Weights of a small transformer language model: MLP 640 SwiGLU, 33.2M parameters.
MLP neurons of a small language model. Each row is named by its layer, matrix (gate and up: input weights) and neuron, and shows model dimensions 160-319. Each number is 128 + 32 x the weight over its row's rms, rounded and kept within 0 to 255. Numbers have three digits each. A neuron's up and down rows have the sign that makes its largest values positive.
A block is one neuron, or neurons of one layer that tend to fire together. Before each block is what it responds to, as a language model described it from the Wikipedia text at the highest values.

Name-ending tokens
L16.gate148:090161159146111139117139060110177114095067104132173135108113121170124147104097097079111084198124139196125150121102147122109153137118137097123121115102159112151166136094108183120117206114136126129091134126073119194144117118134165071129155184118129144097116166185144106041110124130032124119141112155147143102136111111124110143069135186077128128110137126105091140107172094133162085130181122172132139136130070084146148117084112204117100100096130094093105139133110156160158179112199084
L16.up148:107176093149194131132156064091112113101128117169163087043157188130164186131103126186113131134140147159084146119116176134107141111191157087148174067129097149101136155155107128120087155097108199094121150136122117134123079133103093134139131139101164151110116122172133105091169139134143088131153181138131170069167091125117112189084134063114188127129129121170162095133064163144125149125095131110146161101151068166142150149119140168114084108128123145167151135090153115128127119109138156

Outcome verbs after subjects
L16.gate346:128150092091124133126062129092151170104081120151119107118108123159170157187108148128166182084142119118156105105121136126100143041180143151106095083116130119072173112126089062107085174142140136155086090216178114232140129160098119180153108113080110100138077109079140129099154119136144162149139120164177184153050084093087119143165095133110107108116093106106148114134103154137132147095139128192109132168132148085126090139162210077160162107096123152124108094177111129172103089195191133
L16.up346:041165105067153079105070072112111106149078057102107162145136081179049207132075174105110091096148138114194114125142139187107162117105153142118173095162127183119174103152081179156104130126119102106097086138122130181134188156108076101170141149104117073102109125164154138153163157144155130179124174146186187149152123166084133133096115127148145140105142119109154147048126134082096171115122133088124157119167137127120173093149125142108086168156126162106136143145117187088151074143160145

Surname word pieces
L15.gate144:132200117158138108127145108156121102084075150177089139103081097135194166111120121128147172143178112156107111131085127133104064143116110103158136159128163087170081128121117178127117142102196171167134126107113122099149128093080113095148170114067130084070111152166134108198133097135156137120202144116198125101112162109089127179100122165051120135142180106169140133157151110125120131149105127089140108174139080066109077110103131118135156145158149110129174107161162091131164163138085112
L15.up144:105115198141110108140136142081099183139103101124132095148161115110118105099137145133105138159132117105101139161128121135155148110138078048109172154114161104163134142100109185086105141132090092110171117127147096167157069078153138170156107177166108065112086119150132115115099135152115151100081121113160127152167105121073080121149163105152103103144131095146126116143170110089163143124203089116131116134150144135133127094132130125126094108086158124131099176071065112107150185119141129
L15.gate436:165151117138097087136095105147146092103084119142071113082167105130163127126141122108154133147139106148080041144178111124109075067140069130070143110115106131104155144163168164162130135126113186171125133136136093140129088138076137116131142155126128173114106105166152111126166059106178119136140093131138117128165133112046133135098184120080090074092151124138167111067128154107132062090136173168075088147096101186072128141198128153119140145176148145126126144134108143118069167151108078
L15.up436:116119163133132158085109123107092132163060125103092086139082162103190164142091087078101111156128166141073130092164142170104173124118135116063172155161098109181125115111112118127175155158125164091076123092146114101156079098094102137123162153125126102137123132170137080115121085182082142112201065150138188116126138083117118119058161093080099149114156114108081105117103173155165070128083137120139124103142131077124086064178129088093072096161162102168174145118137116066164185138142135
L15.gate509:111108125090179072110138174111166152078136137113165111126129189244173120071153137186130141134181106118155080138124145156108129142119137103089188074117186152178148084115085204166092167131171137182168156064101134131117082110153131170141105116075090114130108092166127159126090131134147118119143134160073148111137102124180143132058130092087148064163114146144106077132120147163188096135150161074104063156140120103095127129119201108100112089107142108121140157164158089114098181113062131
L15.up509:142066196157129069110096204108140122121105129131115128151163114090079129128109126086142154149111074132104081104141164176118121138115102078111163150125195118148145134120098152151166121086127098091114176095092063135112093113109102133115077055134117152104103069141145140139116096144093129078154141104098182138076133107140128136206095136143133144122140066135089146155216127084159154098154121145169103151130088129130107127119140122134125141166090081100128181119177141096147120119122125
L15.gate595:127119156142166055143084128123151121094166110112115118073074086116149152087142105160154171141152220171139156144137079169095093142133118111143109093120103112158160122152069137143137135181181108167107166194128136124092105085131110096142115132126162111124139129109167124108089155195084119040161143087128110050176115101163146124135066089150114094124143160192125153171137057131139091106164124157086150127091162135108173093136163168097096098075079087128174117141098113173115158140105144
L15.up595:149156144129130119072170110144093156105120132200111112160070166170120161087125103101214139073122095153073107139177043172132185072132139098074143111117162107120118137133122143120156137123129160139139185112046147130142081154099149118114125076123088105126153085132153142128177158105127120123192109121168112170087078103131081146067144182107135127112099107082125154129170122125115116111130108086136116128136095101150114099133117117117176095197138073069129115100200150116096151095149196

Number pairs and ranges
L15.gate106:099136148182156078101136164172126127168111138128149114057088163100142120051146179107101078118063131082151175157081131134113168130182106151129127141124082148110109106076146074112089161116187134098123087111104158070028117058124141118122106144120126131092164159133195156181190124109119160113133155105135142120106104125167139146074134154125118138171190126115118153139067094109150097116196123076092110145170124105170164128124102115154114148105212111145149140149113151118120125115084083
L15.up106:147133174126146126099083094144125133164080099094157191108116085096157166151159193189153101122126174054099111152168212056123112157126121175169092139138122195116112128119135122194131117138130076095056138120157131081103126135136118159134068171152154141128147103129230172185145142122132166158116125129126173127147122131117161172113136142100137151127130121139106153205107179134179170126153140069118109113171146167127197135122136166142120170143099185126088176125083181078133109136096158
L15.gate274:117139145100095120070123137170110166105102137184107203090163137070122143135146152152144125121159144119113114111190129106089077129180077113147163120102114106136105152100138171111172128108163122126108152076066146172137136115131162106114140080095106089067136157169116075080151107116161193148104138111125219136168074155095132162130111133097171113084160171106125125065114161166113127174190083157131170123141094123105115107087157141152151131139172082135134130113213138144126166158140081
L15.up274:133134116125135138138124116158158125113145165173126156043138123120157109177152134150143105132139148042076142094127123166131130089168152178135137087128102141048107143168164112146104171065145104191122109092112142136136143124124114120103115079078190116097074154123111166162189138075142141139107091109158177143170092101149099148114112142104075173082146209142101073084098171123174141130174118150123124107116112087104171127120150106154145093198147106146124128102178107102113089174126166
L15.gate321:102124122083165157068114087162124092154105109148163108130120078140193178085091175143137108100104128077176169114170083128091117097182091142147144116093128133055196167126164094107114126081078144076150177092093107114154095170132125178116117109164097142107102125063070081115140132102137134126161134134151133191113046173092093165099130112085113070043089109129113111104194145133133151139225136105130149121155139152178198146119091164178170164156100139118101166085160118139144151155129094
L15.up321:098126059144189137164112140110101166139169118133098141143096112111062164109092148150173184092144073146177124126118161097151130124120050108138100183163126192143113116154141105118115130103117051142125003196113157185082165129122100090061137081158160152090134091117116130104112140107147126126090131129108144114119108156140134101148080076197138083121140084063171116170162160189153121159162085184160123166123152167092139116123158134120093082095123153113141173124146164137143083118189141
L15.gate564:083128096090050136056063184121196127114150115140108110140156086177120111131127108130150168058088106098155139154155141153087123147187133126164134120148179146113159110131130088143115126144124132132135149134076137151189111203147082155175135111118088091145099176176112113064171064116111173139201101123098121149152139153112161153140124119089111124091184109109174146154159161149136109122101167092115150092133140132122169141055094163115126156129182170166095159094134132107112139162174128
L15.up564:093145076153111121103103199078144158088090099106151158133102099163087149111090097164153121102121123082146120087077121117121153148131159152140091162088122149084150102054130158075152145117101085163171082121142129146104115109119102120117151151044175074122134183123097098091102159087129171116131135062171157133130130138099160082127116175168108165115188133099135120096099153154109111190138084140095120092098168115095148137090146114089081076094111151192131068134087089105137119105111123

Surname word pieces
L17.gate106:075125145119126100091115155134132153102090117115145136114209103128117121104049098079143115131155110120175145114177122135120052141158096112081139125081162069138159145124122157147153137097208097100124149155141137187125077088100083147167141119124121073093161103172095062093126070145094134107194130137119181097112090086102087112154134150085150094149093109079109141128133138116137059152139087134154109133158091118120157154122115195138131082136153137157158141112133156134185139142219106
L17.up106:103138150170128094067120113162129125132090117149171101129112143148128169044146161117166206148164104094099101122144070154146109077078129112116130116181152139203107131111128137156161161154209128102121114132084117126134126101059063125074109165104105121120122144148094056150147113122141108103137186089125144076112115080133066072085115129118122096170137104104094112160090112145141186181173105091184115146110132109060114140154143159104076091109083172114158099103091127143114121176106095
L17.gate187:069137179150129134099102093072075170122126179200092128168186179100146123085114108148149130169129116130073099115114106179104162082133142149144192090177095141074130126135066143142175129078098099173144146150206111121097059103126100103135140157156120080105134150138194158115191133163105129156206117155123150153116130084166179174129097145110122059172102155108113079130168100123114140146173138151139087159134131083061102145141138098140115099099130113081156102123170140059184119131123192
L17.up187:043098145185184093130109123062105144153082150136148120138114132117180124103185124108181117161172079164141111162147139111105112118105135135128187135113106126165187114061111114134173170137146065091109172100127080144124166083156095133144129112166161075110176153158154165157138156124168196146163171143101127098161150100133158174153160129140115125109164165088117124139151087139112156127107031112082117087114186109124122145189167048126122109113158075110123121132160170078142099155101116
L17.gate243:113180131128131122076099114158165103110113120118118117116133129140129165056157107142114126082170133131123154117187104140098150095141147105082175089126090149168117164101081133153113159175178075171133057111058163137104073098150113125059118131144167082069157170129150098104117121106084183101186138141081162119102115141165141160161129114096154124134112085101138098132138114145088077140161134129142079204073113099108130141123101144117154093119137065130145122155151112168136122155099146
L17.up243:062128179082164144099091105157092132083055082141118167139122136227076144089167166145137115200178119133120193179160088187093091094165198078153160083096137145110163117113125124098143138106134100131148159150131078121140123138153190138109161151084088117147155114161158095135164075181057130064090128105079162150126100123081099120143093134116108146144145115138119123133172081133158141112168112197144102123186130136150147168141089165141166069114145094073140116130122140148153190178150173
L17.gate555:140148095141169096067194127097110112111207121088115188110101104112150167083153154099182202138157160087163096045124109114126157094138156164120104098146106107153100143149106113157158186124170091169095149184146141079112091142122133090137088112091102146080108132175096058120171140181182139111153104131126124092134124113192148078119138149106090099136198107138114093148139141107129117168097114109114136158159122118186182115061140100121093143136115129130196123128188133148098090213112153
L17.up555:078159118153114195077115092203108053168128100183123137146145102057105139118118135097141113143113127196168153066131041123116168120100132144123082154116142082139131116185101194123145135181118081071153128216110099097088077073133106132102125141115102106170126149133111056156151119193044153120173107132099141106142156093144099149135122156136174104106140095180101141131132138109138156147106076127077131135138173144124136126127147161132143135176111126138119143177129062141132153109073156

Table cell separators
L17.gate19:143087128133141109062124140139129087142121098109143177122175080163161160128110165118120105184137197118123152124165106181113137172141159124103180125108142155108134130106140094162133129123116179119059122150143118187094123105091168113129093156088151161096130123122081079142119094083076123177140139150159177114121096151168212147103115211090021112088128140117061122105114133139108127151126120085052113136114103130120146135099130167151155064143127114162184119152062075106131101130162070
L17.up19:139125134177118147071121166139077132133090116057085182103176091171111119113097144150129106155108143138124087165186161188144129151124141141133167167135143109147143136054166126157168119113146173133114117167160156127125101120105200124097130140129148142135128118095090103159136092099151152170099139142134183139101096101072173096151146121143081122099097139093137136082121157139137106125132120101093140148125159089144117151093162133118119088087148133142123130112127128173097112161167109
L17.gate146:162129161157141136105106144137151098117142107149132164081085122154151123173106123122140110177087155100130147176109134110074131110122162089121164156135157167073203097112110095162160150139161155156091158135118123155173143073138135106138135180132121164138094139092159109100177098127141132149105114103082159093142158148155156139145135191025129116111125147133120196078178124113057146125125120153093119134124193164182194105198133172216120131156114055132069077165142150094159087085145103
L17.up146:148135113142089084095112137135124130132080149116153159122161140191121120102166109101127127166105146109135156135081135097163146121122086144158115142132125144064165126103119140153091124092147137157101174137155200124079118189091116174122111144101107072086194089096140177095113149147140112068111136189137103130115161092146158174127173143171145118123176129116183152097097115158098161104089204133146074168087111086166158119119134133083122148182114151146118156119132109091135077114149064
L17.gate417:132111101138164136089208129164131105110115131085156139099167152163131097136171130055142091129092136150080100131064175136118087092107181118064136099160078130137123105105154191133123150163048117155162146079175122145053104091089129122078166149103160152134157172124136147148140140102111156132164102118188135085168107111145079113098138174168111073111098120140147136136115107064209104142181167126111147101110091150086139103141095124102169099132154133093118137155115081109127086117182086
L17.up417:058078126127112162090119132126185115128170107120109183053135077118093125105087136137120143075103164203142116102178098118150154150155205119127128173107134142180093155106115071126072094144140112134144148128109156112113113143131101053142135140123153118075214082107113090129090135102078105092129150148149123170137160170167138164143128108132083077103162118154107115154174159120152112129118119162105144141139154076152077111157142111103207097131182110182131154106081123128115196105084097
L17.gate473:086051090117149186125160185181215126047160136142139137040115170149147107180136101150103068118173102114123183154165152185106104085140102114123195131092105125096057147146132140117132114076073151117111097109173169134088108112098059096132159123122094111112113143119091120156159163117157128151124143105115124152092118204174126166138116115101103070126115117150136107140124168117162159138141183096115115114156163104104180133113189105198086176078193087132167141133093108117164143162136137
L17.up473:097114129176140144121073138181120108158155139118188159085139069166164107106082077178132141172153122120117160111088179153124132097104166047147144154165087140139126119112177124149096090077110096092170126143129159119146145154166083074153134152107122075100182076128091128135151084171130147119095154084107116167152148100123166141186123193083153096115119134193155154152135128087180110164090101088076100140106161161126139119103116173116127112071180097174146117108087113158110098089116149